Part of a small language model's weights: RMSNorm before each block, 955M tokens.
MLP neurons of a small language model. Each row is named by its layer, matrix (gate and up: input weights; down: output weights) and neuron, and shows model dimensions 293-388. Each number is 500 + 50 x the weight over its row's rms, rounded and kept within 0 to 999. Numbers have three digits each. A neuron's up and down rows have the sign that makes its largest values positive.
A block is one neuron, or neurons of one layer that tend to fire together. After each block is what it responds to, as a language model described it from the Wikipedia text at the highest values.

L7.gate1517:476527503394564533406460512518562509466532535601465417423426472400483484484488529559529427509571511480512469440399515527477557493483516442543505515518453497431556450479516524478480559469443412469481396582541527530514433444491495509538487505443565600529485538531423483528610491503584559543
L7.up1517:447418493416437466576514490497565374514512601538518442598543508439447489501452587388615474459370496501459430574512495529522479539497585401362500507536484439539495494519511483454489553430526526624436543460516527468468531504421442515500501529520507602587522463488508537499545513507569457517
L7.down1517:469541491542565532462539544492547534601455556499537508518529506563479509447603432456562584560450469534547447516436481491519458490444529554479438350561505424501545532452548506422495489566432479536476511560502570478464447499578516546530531448447485473466447546433437471460514424459449503479
Description: Copula or appositive after subject

L8.gate408:527631533522449513515491516530470628503479429469540441447524551429374486424461576481504561533567603506505496512516504459367548498540367448432431479541460472511488561504455497474514567466529554514483445488524530405534450428566537531481544492459480494548499455488525444552582454423517577559
L8.up408:536510398465585435513515487587493471546483356565569570476527463525481459495511499537466473498494532402552463529491407570384506494433479462558598462544510469562457475401488421358486405427494492455426480478467479425492527547533597509450544475527515445487536535558516623420524487497462530487
L8.down408:568514373521534534566495469537522575543532503482461397508442561494456548438511560459593524593615616484457523533456461569540455580457503548491511493414515474554451540423519513423513519495495501452616523522462619539599450472448550544469479482526425464501530504522468556539584519537476520549
L8.gate858:462473489554510508529467449556546565476467483495458444352465587479506450545496495481483477515572523567544500437404410546542558496504468460518536437595463467443449520548476506446523499452479463517478493439505508461557414574542535481503509500474516494502474564473545422498549543562517568491
L8.up858:516408430488512572488453538544511506556640460511499560489422473463508560510463565572559538586464462429535517469475436507512454585372501410572489474546453521486494481437469445452454562458435482484533490526472576456476470523490474473491498427550534444511551531511506465541575533502444471538
L8.down858:505507466571447505506471373441482520531486553614538492529526589489418422606644553521517541508514508493476468501443477493543554580522548471579449471545446523518439497501520459478472585468413503470512474505515485505518547426524492432511497546458578436497498520497418483551503476454425491539
L8.gate1222:493457466510446469533431525583524544561496481500467478395541453521455443451534397509456452527485639471615599587451401443518574427449407425486485457509474467491503535505409550438450579476516487437516510492355512436484546452475491491490467541482449552432480455500512512583451489554534451489
L8.up1222:489513534532462471460590507481486525500524478433464523456473469472407423568517498450440559507513528521539557433432518530550547404458511539471492531563572504524493471594494553517456451477527565511582505553514501502456473529496494455504510594501568451597466542426487523468514535515532463398
L8.down1222:502504438486450469567473597514489604557572536518486481538520389460528524532543534475498440479552594462523554439567351450468465584476411426512464464507397522485547511493458497466488558525549433563488524465459524409517509355459539514486425539472493556477515482480481494512505417498484604548
L8.gate1521:508563480499523449468473509528497554512565535565488463461588516434421580567500478568454452481457438499448525618467472530512488501410429547471408498507423592483492597448526536518541600486474518442472525432523540463565479452467503580527598469510453530450567507560403541612408539429503542514
L8.up1521:491458518511447512484413564450545520399465506606550500595470483433503474471546493490596480464478492492505460433508487442504507536519480394559539543446521492543571515402476511442501508447519501494520549473427515422502550454558572471435461524427537455454517458571430535418548546431387484485
L8.down1521:600538544499521534449566414432304549512449477546468527470440420481554542571529447487513439551531407422523486512579595539469564468493567533524506555550541464520427513492565541521516465480476453431502513498627494517472518553511576531561462477508493505539559442487478420522508462490453508362
Description: Movement and continuation verbs

L9.gate126:542515482439492518485557575482543539375526454500466537562538474468460475547531470521572482581442577443548527560458456507522513534522465507566448443554591606514496401480425485493361583429566500464438453420557498516557558534574539461523562552496486543472556473517578536445551512473554544550
L9.up126:331397477560471461547498595570517523465501576493560517500416560367470613515562581472492511545415524500531505535445545451584475526529476521558412424609441423413645459470521574542496495505448527540519430499500478434568443455546430484491477518445477501627496443516502486519506458565540446512
L9.down126:465498506541540412387529568496429508405517491450575503526463482546470617553465536486476489619461555463593533529506536480383527521463523445623468582471497521426485495535489549495517511512502557515460521511518434507495458458544470472456493551494488405412556446537508497452410471462543534451
L9.gate514:479522508460476524397445571528529454596522546511520540438607469506443522529512536444509415489561556507490561537494423547508512535512364401502485585519573543551561453384528622480491561569450556669473524534467569430470498432471528421530460458460549437466450551521507469595550420491505524562
L9.up514:522424587580479459589451553536493539532540443506468408425522465489414429546484493466478469580500403422451434590562506565446516503557450506472544503528518544564511446545564475447486518569495483463423503473515439481434487441468528549528456502433489499438488508475441552572461459435453581566
L9.down514:470501480462575580570509419519425488444554499489536470478484439444500544444493531565473527536552537468580525500592490540563439585476509450503565488420538533586609462478435388489492575550452522610558534470571461536440396515432509520532538502462518537547403360439431546455391585520558512571
L9.gate836:542462526461510583415499494439469534452503430483563493481499526499393500523530477516406529436551535586474531505508442536550527466536450508488488514475489488539432598491484440494504559504408532553452423478571494470562556511499499421601408455429545608475506459397504556504511486576567540539
L9.up836:539572484511418533431484586545525437500389381452542517615541465553546481429502535527502466551515487462498468485488545589523454507444517510509523521605523495531526492527478550506504473535520518542605576513479554456501512558527523483616519499552497597484439348456425646523532417505469539577
L9.down836:643518557467449446555568516521405544495430549558537482511480472501437545531470462492483522429526507492443469515496533493461500430519475498482438392410478565481538509480492530440498503513510507516467551477488431441502511543476440514538494445526518468510428460430437466570460455495546398567
L9.gate1199:593510483437503568517435510527436535543528434487508548528408533581475549472548434421479540536444468551582492499427595379559505602463500364430497656547442529485493474389467502461487504542497522549504532473463547408517483514446473496597386575504420493520500401587532499591451482490531489533
L9.up1199:400522464443591525539538544456522464474455540646453475493474492505552454492499516543411476528434515589490481535514423478448473501510436491501544478594420485505434488515459438581446464466486558456468444412441552461501549454430454464464520556481581486432509471572540506434456480508462628509
L9.down1199:517416456552535493465431461434554596554485541419530455476474475515514490544501477498569530517488392469556469561465507548498430563577529589530513629474513508441420528471575570376501537509460601553501483514529490489505512564451558385558496429488467452542444399380448495505570472467371432481
Description: Predicates expecting a complement

L8.gate621:334572509446460527491509517529527471502489554528529487564496566539512456421477577516497563567474481501490514499450492471505437476524513395460521516554470487499448504493504546461534517448526491550505523530527459532503582459525464485545425517496537530505629421510504411520493522375523555420
L8.up621:459495576422536461538531462442471557465523568513481451525475451566494516506527519544580581528493485387495477554523589452552547511500430443544450518513443544499490499501524618565488545577480435601445556432551533484493501425524508472462516488438503497436426528517490471488562477441463498474
L8.down621:444439447430533512496525514569514541470601506486467452445537507505457448447496446507586470585544463562516477529542542512559532421488562614476500576611614516536523517551525504574451530515531509462450503451563563485465532491556494502522568410554534560524452551510508543500401459442515560482
L8.gate681:468554524509465511469491412497434509511435568491523473495529490504500499537601530515498439510518484534457535489481546480509510544435467594509580447498541604490464523487598492525501512510488458491431538486485494517575444476548547616521536427622489530489498556577499514551445534373453631441
L8.up681:481564439539607482387457608479511510414472454388450406479511476481552593438597518474517555475427446425458528497477535485515494411499532500448508455607525527475513454499507563512511390568413537535466544530500490523599516482506537523535579450547487474554580515547517555400524352580439522407
L8.down681:442451485386533550575513452591583453530515497520453470526541460519533433471620507482515475493441543446443524492479489509621517500466495577527537570380521551558449526485374427384571571504549523516503594463607586443500434530590540592493490524547539527513463428468482456575516594456527525435
L8.gate739:455400488439540577487478503472474479466493491545521443500510389434545492514479510555563471549399494373520506577548508461571509558455470439538480453522491527595537509546421575467470455451548562500482521559559475519487480318635498507525510452551644550544509434496462423459567522420556527454
L8.up739:518396497500407554327481536497533485554402542602550492556470519501539566546549482549425502448443521449488457460547626502508525427586384576495550481585610540535430471558487461474495419461513466534439486503526585470443421488549435496439484492574513477513576507458549472496419521480569517477
L8.down739:484487470419578480507561512452475484539437455493543506512608471437426400552522556512451508467356412444533445452444588514482522521508448510514381498570546575459452514481424520440498493451493632524459474457512593528501478518606532684428570521463505465550541501519487469531562577437549567516
L8.gate1716:386517457470494603436509463613548446478541531474539510478478497545577462530456520475496549454446355416460488393468359455522528448529445543482541599556533507513487653516519512557408499488507566515461519495542463395549482536499484553428507475481509481564463471450364461506433511477486525475
L8.up1716:521507446459432534502502578614532419494431535406572526557475521517529564485575509518463494512522480487456498488452486478543551476497475481456458533545469587531492520428527446507497429527505590484440507486519493510407515460499479498540436534562468465588561386620550538544417491494447501443
L8.down1716:565479519472497521521476474600450522523524506443523557540530473569510548534432468420492523462461448521470577463561534507560467453571486540523505591507556532508501450429503419471545419529486578528424442517573452553494548501550555527526542469536558451573557512516426523559462413370459510472
Description: Indefinite article after verbs

L7.gate1334:452523570490521466520502467470475494572415571554540426419637468496505496483467452537508525490562480491537564476437452521511459566501568550518514565461494520488469421459479512518443485480538459511542487530456453511475444508491590528440522530468506611431449502435560450462567514509480475427
L7.up1334:537445481520523480544494550495513544501568557489543536453547528537524406464498555552505544546516444548493558495476487461456593426520437543503491465561481489479503519504511452454383622475481380495451433491495468493433458482469539457477578509452605571600602503522533461382511400552523555476
L7.down1334:528534447558540559513497492465528536534498424584470518563511547416541484498379551608535428487534484452497474502471406558568484492548558554420481467519487527456476501471556473525456535554513428610551558475478490553495512431501551574496486441465401438460476528503502582523539498463515489432
Description: Numbers in results tables

L9.gate81:469448497516500608488503430513575483490580536528490624489525508481420496439495446568516568467438541453534501563423462562462539424479500496555550527518550560428505489510526566508463451444461433449456537510573423518549508554489495504514572524456468483494511622475474488459533571430429417511
L9.up81:527437534508596523448486480527490460470544480387556479524425517448522554548484516515444512534495564510516605466510531464478479429534509521508497490535444541425428521425509505401488462477542488441553541498421425498427487540503502509517423483458413478493497528487600485439597512465608474503
L9.down81:439443456512413456465507449485420496458452484405549474502579477517572470437549599488500584436496448444508460508446475515490519551504487541480545499467550605457441427536459468586587478537466533424438541481548555551539555472437492503498505457540486562555509547535467502471511492447555536493
L9.gate745:501490432549551461490568515548590536532540499616514463502480540516454500522553445564459575539504554610512451505481509425541531397485495514557403601507524498471550472506476530549486520511464446567424459471575487568499452471555532522491526496523502534547520440578452523536574492510492504537
L9.up745:475456526554502474556508536482515387482558558486468502498504509476576514444496470537588491503523441398518528464530523573442563605429464562480488519556482423522424493523463513517504509388417465473437461470443541489427564422449465515471481515564406547530543519477535452563438546540527382510
L9.down745:423541530589433495498437567410436466520534502500599582451470441456627477604510526534508508465426398608514508467492479352505491472444496567587459552540507478480493430562540524495430509482458521523429452464530485411528526484470451431460471519581490469499506512430443453459421481594497419543
L9.gate787:369529535521467487501335420501576540570560566505509489345527541457480491509499369443518413578478497504470363477402492495496628410429526618501613499495479479494457513456450518502416519423400477572517621501450460455619484506503600510482489509485448581449460507545521414492436418610458565545
L9.up787:531456422540452518473466548571468586540544529559457510464455399578494420523535380552402555563587535469521435489476455514515492530458442514538622515473546530490476409467500468461491521490549578435496428587440536549458434450455572476417530486545403487505552488580510481474461474492503489493
L9.down787:620542536543484522396482484476426612536535562506534525485509460524586542459453430564456562496477535499463444532536490599488453541533522508485593610505596484524454482508530493365520457505526503387513459602526462470497547552436544537540432475408489461540426507436437466447540562541392435518
L9.gate1637:452480538565382452487561534464519505495515461488483551532516425494468520493501474500542561498514498445549460510508516381506532648509512545490471518437429435558574498413510512365519452427648440472460473440597506427523456473539496490509505530516476504468530514459467515585467514499514527484
L9.up1637:575559494493476518509512470402526394445537471504397474487488469481510458472491513581552412441506531553511450409436440508437560505524496456439410487455446444520437547609523433489496509444474486520515563500503525473569445424578586501470585489448521568439561504414531547503551510529559577540
L9.down1637:468437429587455464403442438577586526515401516459473513516562466465454523552481499567426480478539444562566439624546516587453629477538380459425530531532505458506545461481455493498375577575453472484480440481469553557443494582532499470455485480468519554510486534515460406609494501410547480492
Description: Numbers in results tables

L7.gate1048:431565605450465461509468648469496559595457474532480473536519444557614409574453486444549495474562516468625476478484436496591481507475415484515417483658601531591458477592473474483516554547376484540466442516463437543534471407510438459529526510479505445446510543473463581507412460547527483554
L7.up1048:528593469432576543552412449512484560537517538525536525563508350489413516543505379552462514524518418444533534467547601557457556488462469480533552440485558559527467496569474610564538651428540527503476376555607531449486475501504519456555627475494485533462364426506474540406554502462590454488
L7.down1048:463430474572572458448446594574559479560592517622487528535643515488488565495568483483478500452507461473478531537521467588500491520477549398550455484555526464488542543535492469526464494481466510521457558495435430428515459467465447563469450479500539366470500537578535610490443429362541528477
Description: Predicate adjectives after copulas

L9.gate110:462571522497565539424446549605521508500511526442539511426556460447550462468488555467564467509519508530531468487473501382501573379475475552565509525580494460546485422491501521493523517469453430597447542491464480504419456577469493480501572493539618421381479459566478392553447501524465483503
L9.up110:594457506428583520449553558531503501535492436471532470486429490529433410500478522553464514437478533390568557520508521430472509524431525475422451396495578437563439499454518419492513501466515532528518475557507504401494519478519501494549509534494526419552427561517534555564522450551519554485
L9.down110:466471470515584500460502420480574512463503532517511525507520449464499465504491521492451490523529489393476390502536511522423456610411476469489460480488507476471570423447499471403411535437458578464489475472479522556423487531561483518445547503512547482518530528533525467456437556441442436442
L9.gate573:608464529614572454578470522583469558474478523519471588491490469455574442478511508537493568559448532527492481569471518529441519490529556483615555472446497504479507542574445485521525426387475526587496527490365509451504560539491449508519493474586452532451439428503483486521558548544535597527
L9.up573:510506529471419594586546490472466516490503516484517572529483610552516471545446410486492505484538480442479460622504405528533480535511506580467363558480495520489526491464479486473544448522419602488442501551474555472518504470574507530529497595471486570444587466464572482470487532514395536529
L9.down573:515487509400556569486392370503509491510430481533492498465559509523501481438431554516417438551484566510535502442499509539487540433491458435375522538478450527513562510480498523463449519498555425552453542524472446537533489427499499417539535558506484534613441523482415562512402518437497517478
L9.gate623:507507485368581529504535454579568452506442501548520542546535461520573390489549557593427530470611450417508488512411491545514487501474424560459518517546458556473586511439493472539539530560458535486490446519447422449573523511507448612497544522484487508473491453520493527563532535592449597553
L9.up623:451453538443491492563489504520535425569456457400493546576514420516533482531519476492572540546555517500507564507459586551454503492480530499433473408624540479478444500428570482521520533504448555496546528602522410494452567585591513514505451442595410484486487417481527574457534518518502447469
L9.down623:545536569508505462439428456461419476567494526428478462529547539526496473523395456439480453491473496572484545552535458472531483425482627521441477533485502525448455545456461481436539563513503512576396451452606459458488505455438477550415408428502409501452487566443483509484480420500481481516
L9.gate1312:463509443400407544560413493593574399523490494465549535509497504485437536479540596480540532517490475516470517501455530462531494549386567442487486468523429443472512428459498463508509397491452437551422492588501482537440475522553453479570506561544491498432404497477476473477599481514442476421
L9.up1312:538501501385554518460457453541534485515407548417512518409480517449481443459518621517490597573425466445531436530458513460548449464406505516455418590447525537495496538469566519550485458522542584543562449452597495363521481502507439457564504449474427510487479561563392427588508514482489579526
L9.down1312:492449529443562490456588435559480501457551564465503459469549539515485436523489457475523468502540547466471510496572506494444505426418556625597474468462579475637493483532472541497475503514483520627430573509495486527477440556555450597445574525550591478482533549468529410434543481395443488486
Description: Predicative "a" phrases

L8.gate208:564516422447556490557513529486568512533446477514532604546589526444497536451552441536466509471459453588440513488472487510498536490435484497532490504380563446480434439532518546508503485475565527397583484509493519518446450490546518555551503560593443543349469483484434535483562494513587505464
L8.up208:498540554497556567581484566474555520455438569513421493578534473563457487467523564502537428549509521547595493634525451528497431563535569434428564414531558555486471430518523575518498471459469413512537420532463472621496455455580414518419492480477429584494555529536548507485537450443509385503
L8.down208:459436501535534484531519552483467471469505531440451535447593402459427581480529558474472443562561477482500470524502549457486403546578565406534442472460503486621412492528631479503487521447534519506539489512505405539527424458549425477476501572527471495480432488529441518504569446466526410529
L8.gate1175:404487492561469498459504510563552404522549570370510462398511563446485538567495424596499527462480448533466538457393609557481550510435559419503518473466533523558588475507534540478447560450456443539562449407472438442584457471540514473517493517558462558495539467495496400444427540533479439514
L8.up1175:516527453597484430511493471547491543490536530497454525446534506489575509397399475531450484566502481488493540465516545476594493543551561535628502534498512521536564431623493509458483582546579528417449521517450483488517541491461544555498460451389444481460473536550371487472591464368436552548
L8.down1175:519489499539545442483491512533585561502487510488565452501562494497555557445538506444449580476531518482467571433455456523497552515495455513510513570347451456397511465542622426451544569440567604436410404502557597584526536480430500569466505533484382363484512520514455550522572518504474418462
L8.gate1390:509542516593507458480464536455533525488451455551555431508528474430515635488569487484495510527430507447514461654469460466495491453558564503496588577465549538477574530431485572544499482528510493573459472477495475556461533524551385506547561594452484442504613449499475487551490530508432579582
L8.up1390:554423544551513559450539567589508486495488529567510538438550571422507527419556419610529518514486381573530498523517570524487454524517562579546489474503448423488508481603502520481519588524565512476357557479521567442573411542520483457523539429461495476537439454538394524559517483518544521495
L8.down1390:573574442512494518517557501527554602441526466514417439435419501475549474525513482437483523536675546524512496577529470501476397567501546513494474447545454532534551548489506514559446504514502526495495508412504477554496474484511478467543519441529505532488443512536577461489499528591530486430
L8.gate1568:453480443583513527434557495545529533472493542411538439394461464497544493522482447458482460513556499546443475525473533576600473516599535601466524559495544545508482535488489509541459513455497475511472497509554491528479485600508487574527545498528535525557481481562454448494472455541398537577
L8.up1568:542481516487385604507462546421476463502469419521559595486492430516602538551487488510428450533512573506489565546453450558508484537490550538588441480550618418554483440521532429483467432526478471528525509516533450512575457541509537509538517484514443428524456456611418512466510368511423415571
L8.down1568:546507563587528496564526483451491411536486568513439581557426493436490419572564539597475505490557487570424472422477516496431583550615454427505511509488499544405546475517496643559511557525526461503446576551390496467522557427477520441571513513485495505515431557432579518503471478440509499494
Description: Sports score digits